config.yaml
intermediate_size: 1536
hidden_act: "swiglu"
norm_eps: 1e-05
rope_fraction: 1.0
attn_scale: 0.0884
parallel_block: false
init: "orth"
init_std_up: 0.0178
learning_rate: 0.00115
max_grad_norm: 2.0
schedule: "wsd"
max_seq_len: 2048
MLP neurons of a small language model. Each row is named by its layer, matrix (gate and up: input weights) and neuron, and shows model dimensions 256-511. Each number is 128 + 32 x the weight over its row's rms, rounded and kept within 0 to 255. Numbers have three digits each. A neuron's up and down rows have the sign that makes its largest values positive.
A block is one neuron, or neurons of one layer that tend to fire together. Before each block is what it responds to, as a language model described it from the Wikipedia text at the highest values.

First word-piece of a word split into several tokens, most often V/v (Vincenzo, Velez, vengeance, vida), also St, D, and conv.
L9.gate528:135167160089089151172151074088185076088123077145146100142114084142122136131106109130182160119097126132133082140135164149105096096071185103200136169098139072056161162126122165066084181067077139129145126094120125129150127106119148064114148075125187105133085102144178125184163107122192116151126099134091120135113124152112106127137155103119131145139125156136095056153133100157159113092110142129121114171121170083164172116091111132143107116172150161172137099128094047144128139083135083111103130130087145108166137156176128123103092139113159155120124169079173135157106097110140114151129147104187128127157152124167191119090134138123194126137077168137172135145086116151093097117153164133140128140080122127083093101121124142124158092141148098113122098169085148107093168158138128
L9.up528:195195117123134118146109152156154118125142146084121101080190169124089160139130153113106119165116156144080114180100151072108156112108107135112133080108158119105181140081101141140151090112137129107108157146148135144135098118182155081142138119107120150198109090154126170069106133165122174158131196142147195142154090141086130089138110101106165095143145076118139117094147096170218140161105142140126098154110169141112187123194151198169105068158105162131111103147089104078103108133168129092128148089120169105094121107145114128110194084193117193159148104130134132122071134128089139132198142082126091118133077122236126112108098108094174121138049131126116106122103095145136173109089106131089121144100149163084138142124051087099140167119108124120087123117123093095124145172153154
L9.gate1002:129119121102132124122110165080144146053103144142117151182187113144103150143080081109106130123122111110106078119130113131154088091113146123204130130120154167148140105109137158102180117151120142109150083096058155111134123158130138130150133103091143098075089139153186163148124082097082098149175126156163137104185177146057144117192185166165120103121128135094137148143153136151194104131157098108127152087143138118155082140162078118171180105117156125123098121083120068152019125075113144106110143079117168103212168141136114071190132089122175096156132151110107130044138165190091125213116125107131103165167213150131121094106121148178072154113101109095132084161136142077109094095166158195127123167111118136129183166135074141086161143144111127182135107158118171090167082140124117
L9.up1002:199128079150123111186105211151164131119078137160119146194139135134075108098094171082122114197087043110168084107135098102121135127142192116157102136153136145118164226074126185093102158118149113094108123084055119141108144127061139172097173119129126218107127124149126190152116135147117125077106130124139165139144155080113141118139153149102100072151068214190065161106126156155133152150132060103062146071146116098175173101123082097128127078104064124163087172102114107126093157120147137100122079101115170100133107084133148141157101114170140107195131178155097130151159123186115108188149125171124156103141146143126094144122161135140086160118127155065143061113101050157100115175169135204090148173083139123163114100112108134090154109090102162171162091077157111056140144143131106
L9.gate1158:197123167195137092146159160120141143152116154060169150126142151136118156173087138103164089129162138155188175176119145113132094134141150122140149127165193162127111035100163156130101186066142080129125157089099140102102122142118140150103127127126136112124145156085158112065065146168163128137154085112145082153136143134083121129140121196129159110115156070096130112189122108123119101049164110113128140121139163146161168131113139137080072098131146132159093117092101191072075187185128131122096127127109158144140124072079114137156083086079088072087134140125121135021134111125186107168134117134120081136149116046157158082083165131088086118077090096153145149097164135100066171174100090153107130100074153171151088162135113180113138112113144047149133179127127155142068096124179150
L9.up1158:091118125178123122136123134141179140102183166132091144168152149138110144127117098077087144189135150123148146093114139155139148159134118107056062179154145113150120116106133136084114186039152089108078112128099060144110091090174152131092128117150137148118117165095069149146055129117166092090163081168067060107189097129159149121142107177141116166120144104123065132080119092086109115099092072127152157171137124120084160099162171169160104145097099137127107110131120127103077194144165129160098214136132137167054161080123104130131141136097176124080116140154149118105119113141187139087128117116159158100124160158105147104157162092156091136073110143120113127188137191076129124191101142127172070149080126126156102126134135120163111106073141174168122141091038172146084124110096152
L9.gate1248:155153202118093123111095106141148081116072140119114127121124196100151112126124159126057132160135079158123122189139139042095104108101147154113157124108167135102146118169127175140151184175168090128114079174099171132090115111121222099125121070102125098123105171073152136176164108125200131087126142145099093116118161129152096137139180206141091141106108110112105103117176094129128117140134150130097148190191105122150109147123129109087136111093153130155139108136143194142125142097128183185105124126162172134134130145112064142141141208068103057154116125092093166117116179135108133140148109089135127174165095156133074088117128188137104109130110064183117104149141135144064107104086156130119099142153120138102087111074113194144096159126183120194114126113112158144143146090101117
L9.up1248:130191165170125097115086078166141085078074119104142113108120099077158160139179163090071110117086061111148136091125100131138119074139130179176164156159166114078172126141085125152124184149156047126142172106112146102064109170135182122095144122086158104124111204101122163158189197157182128111100109186100130138121147077172113114069179161078091169113232102123117161154068103151160149123139156096148117127156150156141136132119096153121061147157100167110100156158105114168119124110153154175120114082120125104163123134138149141125131147115133101164095125092128180087117123141117141104125130143166126125123102133094171116120119157089101089147142101182136114125111093139120136090081142100129062200210137141156105108120119150151106107110142130174104139113128131172150183045130101

Mostly the first piece after a hyphen in compound names, especially capital R (Al-Raed, Gross-Rosen, GOES-R); also second numbers in match scores (1–1) and words like "against".
L4.gate32:130184085102150105191108094140085167161107099136119141106142144101150136115120127122151094082145108204096162167133084144104089111139150129097100137137156164104101087096162145073164116094156137132096100088173130141144186152189150105155108151103171146089068115135130136090122107088092159113111157140161118116112156081164120122125058174125096101127116140169167085117155120085173147084132153153131101188131086150079144155118141141098150098164092120131157132149095100157170071117090116154142079166125139143184114110128198189186191100053115147132128179151116162153170089146145158185178160157102125190137155169112104152150102157147047055081135188117115112149145168066148099155098116159168139156135111151173173091210114140126128137185116142153098168118107071111095134168133117
L4.up32:137163145141112094127175102160074135152132140102173188095116115138141082114155134125157135163155124102135103107119147067088109152144154128140167150079088111146135167120178158095115101094204192127130093119102116165121082114103069201121156128123101096181098097144128099114118156171137042153118195091121104095129161162112118132070127131106114173129164125103130043114118126162142133161136105131138096191115142107079134158159103096124122115118079107066098114094086131109141063131126145147195095084107094106170078143150138141010076150139123136088120166190126143118121118137108184107122156172107076121171160092139153195159090188107117151107163125124090174096106100105133169208110107093122177122143208158084102118094123128163133207094141099179127174075216118158121087132179128
L4.gate274:170200108139158096099158142124142140211160134124103145058154149149104161107145092172104067094060133091137135125190119135192098202111159116122087130141145156135166094137113106138090185112139132111152134107130150153113106093120177142154125109143097187175117161183092151131127125115169156069099114145098148150111173161179065131159057182107053142188115144099076052120161138140138206134053052160125046136181140119141125088113096112119135114155105126160104162109128114103066175099132111167085192105116113086230170138097136093133116175147086060164091132129124107172103101074105113124099118144156104104186120075158112139111071122149103167095101118142160145109096169125112172123114156095112158070149154085151120121072120195134137099111158069096107192112130165199117071107116160
L4.up274:160175106137131058137155156105151153236084105110102128125112153150078127097087128127112061141090123145126160181137141148205166150080121137125091117063111140138172121164137097044109155186151102104097150081100174128113084131100154158129160050125161142116116115142146092135094141138189108109094113166147115108134124107116070125122102168155122140156140141062167122140099096084172126144053103162148132134135145161161149118119104116064121128166099131094163143189126099143157207129156136079122151114174143121165127117211059073132086095129147122131105083137150127136082139081128096124115131118104161105150090068211052147075089147071132139121158114137112179137148115127130143176134127058087183124144137118190140110145096197057195149192126066075121150145121183131109137112131114
L4.gate612:100121129128141095138182100105085106130071141113179183175103144200168124129108181135170141083161082131076175139106164183176098148117140104150092117148124147122203120140139189115111156102160147131144123116111134151120167222124100069118155114101097155125141165082105088126122131065137144127120152141155100128096196172119118039118080104125139126178115132101114147023156128112085130139082091097140164121128192136067157182151110129092094130169080202114129100135098100146123145069171108101135094067106203149124169088159093151137125095149089204181146079076118096116143175138148162124156107137121053098171173006138176178146133131139080132113115176130150192161180167126174140100135099124113196137108098089170152129101113107147109126116122098094127115117122171078108137153126087
L4.up612:104140139075098125164173104174119167111107137168142153113152126158133087241170135079139143074153112144120176127071152176164092107101136132087071113146082103110185125124115222101095147084146120089139112146162104148100098190152099146138171119115129132140139142111171119107129064099124148148105141117111160118101193138094147064115136119125102181085118099113104165121142081172140084169120128094139116122151167166164105067153114191116150156155091190068192086127124151194098131069153171096210117053108206168152154053169116098182071075111178176188151138156175113118106111142198181138148088104121116136169106067144140122151163089110080088087113165083076105125147123119153069137146109106133157093073147131100153140088129144175092103101115158119144109158148152120154158173187088
L4.gate998:131116140123125113177157106139077148109148132110141090107120179169111120107131167154161099115140122094087109104160120106116123155134190105047099134133084128151104094147115121147156116188106115091186135079138154114154133148160100139130147156091145154162090159061142168139116131143126146146136117106077158171112107104120100086132118118101096163113124183104118148131181135132175158168114176148118064143129091179144145060100201100130129122132136086148147171139188100116147145174092106105112142115127162152135153161219160144192105193181132140161132098113122101128082153159147102183201116183105127076142120131095143167194094129087134142101146189154171092112126092086170113120171116165098127125114165083135160137134117106141107124106172092134125109152162071099097133146121161
L4.up998:114117167102148126150087168073115155089096104075143133131113133171179113151138190134207109129085089092123123129167158115100121134189172095133098129164112144130136097142119138140086088164162169122099129132143157096129152178146130168183105113159061197201117145161178132090113116148147129128119095151129146103125112081140139120094170143151126136145113139139114124113130148145121201166138128118085063175107093175131160118076163093131091152139068086138135103166149169140132124180174059114136104157144131173173184154109146127122116224128147182166177116179184095130124100152185120146173153100102123106128123114153205166148084096093136143178185151122133094081162155143096044159155112178169075116111170110217177136123094061117125173148159139109114078135127094189127124107133138

The third digit of years written 20x, especially 2 in 2020s dates in tables and bios (20|2|0, 20|2|5–26); also weakly the/a after of/as.
L7.gate702:099192096178099137101093179166057149122151119110141144077123084185161091063119138142104133188140141087122136117160169094161131148133119151101121178095133140146172130110121136106141120072116085126084163164174120143116189159191147159116122068112090063156118089136127154168106132100204148157133090174113087028149094123151141099140109100120113129150129092068153119115205141112052124117098121185137101118151187103155104176168204087100177130132148135107138128063159100116124072078151114090070118104039180163114161126121132074125156157101114126194079110067177162118117164121107145088110112130065152133148113190122149168084140156164119119146173098145139183115124114109152141131130127172114099127136086122122098127130126142129164166126067166140114131181110143134124147160115093
L7.up702:128181158109101142099078126168113153103091136056182108150136101175178149144126139079104150167122104101134118109156152105143094138108133120106117166097128102184120147131094132145115193115069071095035139084142158151157134113194146099113174116113105116136121151130101117111114128121171114118125105154090117074138122067081136117108087121136121114160134133114131215162151097106076079162123160119137186132113112104089093186116208111110112156098148136146103171206137127071131125136086111150111128087091143234151096133119156122103162152146063156173146088146174132137163161151141098079140195096102156123104152132106150163133137119151141116153154153169140195133095091061109139148163099177047130068167096155192121086146144153143156137101099187115102160168111148124113195135102085

The third digit of four-digit years, right after "19" or "20", in dates, season names and census headings, such as 20'2'2, 19'9'5.
L4.gate785:156122075092141120117147136145192069106095189144115134107145145071130073095138109163179117158095140149141148126113079176090086139146093109142152149190152110152107188124180102084087092163109150085106113120125151129169167056139164132108081153087179159150137171108158084129092205182142135127054121094114182143142141121182110147123092192222081111072121142099155094113141173159102123109154190112145086101116180160103127115073091132154137163171179070147098105130096088120151113128140067165180089075172118157157121118128160165136128124156149128128186104147146187131119140159115114143140128108121111198139098114130125135103136109126172129091109103126107113125088136099059085123130118107105101135116145145084159189156136127129061067149118081058151167115143094170109176164168149
L4.up785:175147114171119130078070114115112125100086146126150120118167156152092118178094109059120100122098084151150180113150183094105130108116169131179113088158172084118055137121161150133119100184079123156111076182140187160129156106127109118098122125201133184108119120207117164117119141159089140202111150121130166168081040177152089154102178090165128082127058171091109144138158172127108108090068156176158156146090082143152143184179070135112169134134142190103162130115132190076137136135093096136101142142098103164127103101122080139156167171116107078159088097140125066116152087112146126084182115147112113142138042122104151103085146177109073124145120110142179121131093172113190177111080136114095151146114107123145112131085168144128147165103108103151109142081158135206148097111151113
L4.gate931:150150161169124092101109114133163188123152105112116133162161129141098119148047102101169153089142162149146113106163073128163108217184113114132113187114147126125150131152071124129136133139146131112146104135081088112091119142117153162102174123116133129202153126080126065135154175127125125138133168172188121067086104137173142102147092098112151128148157108152102121133177138146186158145172072178176103168160058092122113153100115094131172112150149120146160120175081146116115143092161108138130127116147129126109090133136149124143162118140173124150136125132151113183085116152154109047127131195128131143108134129171117138091119147137158136131138147147119114220130144094141114047078168170144132157075144157131108132155184120146133114065167174139101145157083134093129152097114166
L4.up931:157130094145133122131108129196098126136127131112121095144163104161141106193107139096180119143138160101104127092147099118151068138138105113129105177172125112109127165114133146103107166163133125113110115154119080091169165197108141118091146088154145179131188129099052071199159165131149143100136116105120130119102114136156158103205158142133149126109187124094095124116186157180136133081165129163123146139036083200133136208134177106093102134116125124086133173152107129148133116123146146168246103125160186129125109064152120173089140148156191113100083096115104109171133094150124112106120142172094123085111147092133150137128097179160147120100116206209139045200147117115113130081088082142150127140127080130189145135126151157112131124081137179118074152102068113070126148103125151
L4.gate1005:111117110166137121146138142175204129152121058120170152131155174169119133156097105128146126134120137145124154127157132127133051068168147075069179113188117126083130161085128082146114139104114183090118066136081114120180152106248081150123119102155118176167127171088167109137147148099211122150151140168177125126069159134184052078094114118153121113161153207143093125080118161115112087094160121152134143130103097160096141146107136109100177129129104077156143116105156148155085078118132180169082139133076071122135144127090132145112180163072110129139182133090122137142106087149126133125134123153121124110126146098134123141129135154122087133161096069149140159158140073119124120163084108149152132126086150133134097074132118148131143152068125092097137126224195084166143105105169074
L4.up1005:110130129149160095144167123116145133161148143175125142167186111072126161093131138133149100108095075089171141175154095060112075100132158183170111143130083108034134098130128056180132145129170183168066143062129110156095140135101111166120159077068140105146123145174153073148121114117144172125102149159128122153168160166158123173126111107105185065152213115113171188099127118185185158153085144122117169077082136120159128120205109099107109102116146125108150162100122122135116124149141134115096112091111092127121169095140154092093078185131091101147160038120135134156114174133149103128131120147166113116107141159099121184137103152155098148110098195112133158120156107072122099111145068147107132221131141083191133104210134086171127097121146117112141112136109189149119122147177179
L4.gate1403:119163144161105182129194167160116117115191127121052180135124174089148132155082094132116138085137167145135109184134196176090149110125106131118096169179108156150153146038124126092088070142115104156101126143175106181089086111150125098114102110122175113096146182158078152112091161122117140182079104077158129089144110147112146173121121125181130162120158191158103162103150162144104102104135134085073115139087157122114109147089166094112082112182163108107136135133154036165116095122100121128098118149147142147072123107167125167128120120094139121099107036115086114113112076124199133116163081134162138123163106152085102135160107130109149176108169103101172172163127089129157074159125113154160173139152129128120105094154131166193144107141067144087091130116127117068075136113182146
L4.up1403:126171156096090124167152164134143176102149084124026105130099140141147135101147132097118072132072083085095100121105120140116116151079162158122143175121082105135144129084163075098029095115101106184151135166120102101080129137089208115138087096171157147094150115122056111091145132086145126218140110086124158165082151153124137111134108102136107085136088143081151135126132109203117144131109201150139124157095102130164129094098131147087150163165141084159131107131127104128153107132145080067139202112145149149121097136075043146099174161110113093174086094140109120107205156101128157124210069190158116104109163155158115081174162096130119203165050062106155095125115125125162091156089095101082176128228139138106083115080118160145121098103187121129127086116171079194083111106099111

The third digit (the decade) of four-digit years, right after 19, 20, 18 or 17, as in 19'8'2, 20'1'4, 18'9'5.
L9.gate250:073064071089123142094119124086139107126150040145143133135162113118144119089088083150111108190132128125099102156081115150179108104105148119135103154064097170125140175178122105135144106112124090149147180046166095126112147125177126068082161209128116090170122143189170122115176189168147135133105145112126098123103083093082107070105139157189080130155163061146143107122136130099145093120136147099107177106159116158128107155126086126133145159150136140162148088127136147165083108130120160185141171141194112197190097117138094152207139165073154121142149142122097150168141138117150128126212093139142120167127156094171121160116061136123110186100173104102114129111176119144169105152100142124116117135176140067130158095162196135135138171116122109107166048134136126149182124160156166
L9.up250:180168175119177075109108130131129082086168127132145128182063141150086186112140080134136103062144116143130139178083152169130133081134114082128144135147121096150109118117214208147186086125140112117156124141086158151082176116087170089111150118121162173085158140082118123123140126152123073153100151131095151075088157139094158151171101138073061147128134140093149158102171139122135028047096150056108179113132145165124079118154088120169064131093088131148106128182130126124121142152153165109170164166085139096153200085102137136181168175124126119175101127100166169119146178087153148076080160130028124125149136161173166127122093138149134169161133128133120130186154114153096153167139103146146118167135178123151092147101161124094107113099185073169114122157127152112109155110134072
L9.gate534:127131080157109156120083102196125094157093147146127156105179148127090171166109127134056103138157118148112092143104114169135112092098111156153096124156107144197108147103120136126112152129136141119143129182117127105127142149105117113139112139104136154133127119134122131124208123168155182163075130110140080167108169074169095078111154149202130133145106154080156109131123128170076103143154121045129151109187160084095120156099095144175137135157067120151133121110162185170128162066113114102153092174189156086142103171126129163095148087080127094151100089149105179192123130097112099143144188130117117148127202162091150122084135115116074108101139117173092134160120086067178182091086041098127150176166075141102151183159125096096133116093156087184210128128101071093152124168150134
L9.up534:140093176137072173109153117137109130096140111074159181106162124146131120199054175165151110115092105152128125174216161124130106124104123121108087109123097097105132150143126120090057149143099142084122116111143141116102069079134088071114110138145073155116118089069121160148158130131133123112093153105162165153167166157098102112126183123112039103118108131085133149081152133157080131084105171152059135121184087137154095100102131121095129126129109101119199155172122144140163169155099183148124141092129158147114086100085132158140135178110104148137150142177113121126119131077092136158114071129189152143083110138113139124135088078139110116075157123104109080123106087121100104142160162093110132103103140164189137170140129093121056098113153107156181121174104123133127207140102158
L9.gate970:128174116072116129170118177122073181154093085108167154097157154164132065084182126106123038137130115118136133104102080127180135104090106112138126132142141174129187107203110136081102117107074174080183161191183151084089139137165139089079143161133079047158177112172110175172098138146073100161126096175146159119124202151099195079145143105117083133108166129181107189136135172129102116088115153124132144144133106123202145104103125128078103124135127160138127133136204138173146104141111100137104102127134106108142161129125149107155124118127138177073105125104105087099112106079098149150125132115174158126104109108191128158104080102150075134109134104127101066140110111115074157133131165162075141130134115092131172110103138157067075123149100107115182160135103031137171182129155151
L9.up970:067145173136186106116138118135150122080092104175093123141137145117181181088116063182107177129149132118178132091128095203139140090130114108113150117133155048173101118111105167137129076148162122162128092085153103143149097132090111105093106137131162128089196140113125089095139105185131183065109087108172112184142150113130121138148172155131127125129105120137137155071099149142183156073126126112107076134085081140195139133111142149141115191097201114104137136133124082134118064104094121167122067087085053136109104167128132110126146185165129085181174119214067138103105086068089108086161130155074096153165126160101125108188150126199129082115134077171109134128130156135169130126071091109128105076180147119179076139144190114148083107123084107155167135141098075173055118150068161
L9.gate1400:126155126159108142070111136113079188103126141131150079128153173115139135128125056051162129070100115107126150118109116120111149075133128148107101107092110117101119106181130099113129112087047193156136171051177104103144138111122136108170124152107134097164128160162116099109170107115146165071132151151100165179085136114145122121171151146149082106137148155165140135095127248129156138122143094088165115157154090107155116142122092090129149113071094110123105145082147084177169130165138144151154079139097165118070143099109122121177119167126100108175139121142140134108154088128177095119126124088176122165062192154163083136172110124121116095120146084167072125098147102137128152116174121185079103169158141085114111204097149108121147094123128125168093124157088109133102129086142058
L9.up1400:151090153145140150125163102153141180118156083103110088132092205147080150097106097144132098113114061099151104157102114164117126128127122160148122107104121161092148116137138093155048090105108162158069074109189072096104100138125088154132133188124132103175098155190103059089152124091060116098153137121150135170137121131111127091142196115118078105194118113111179103119140143153131128179093154096103090120131176137109142207136089099150130118058080098141090103066155136178122105119111101124133166193135157059108137105117131125158131106152094117157120112136133160122112127151080177130177149179118162136096146058137127201149114082139065109102140090144117210116112098108121140113189091158139159165187143108214077127119140126148107066089133173148142158146141094095130095130192144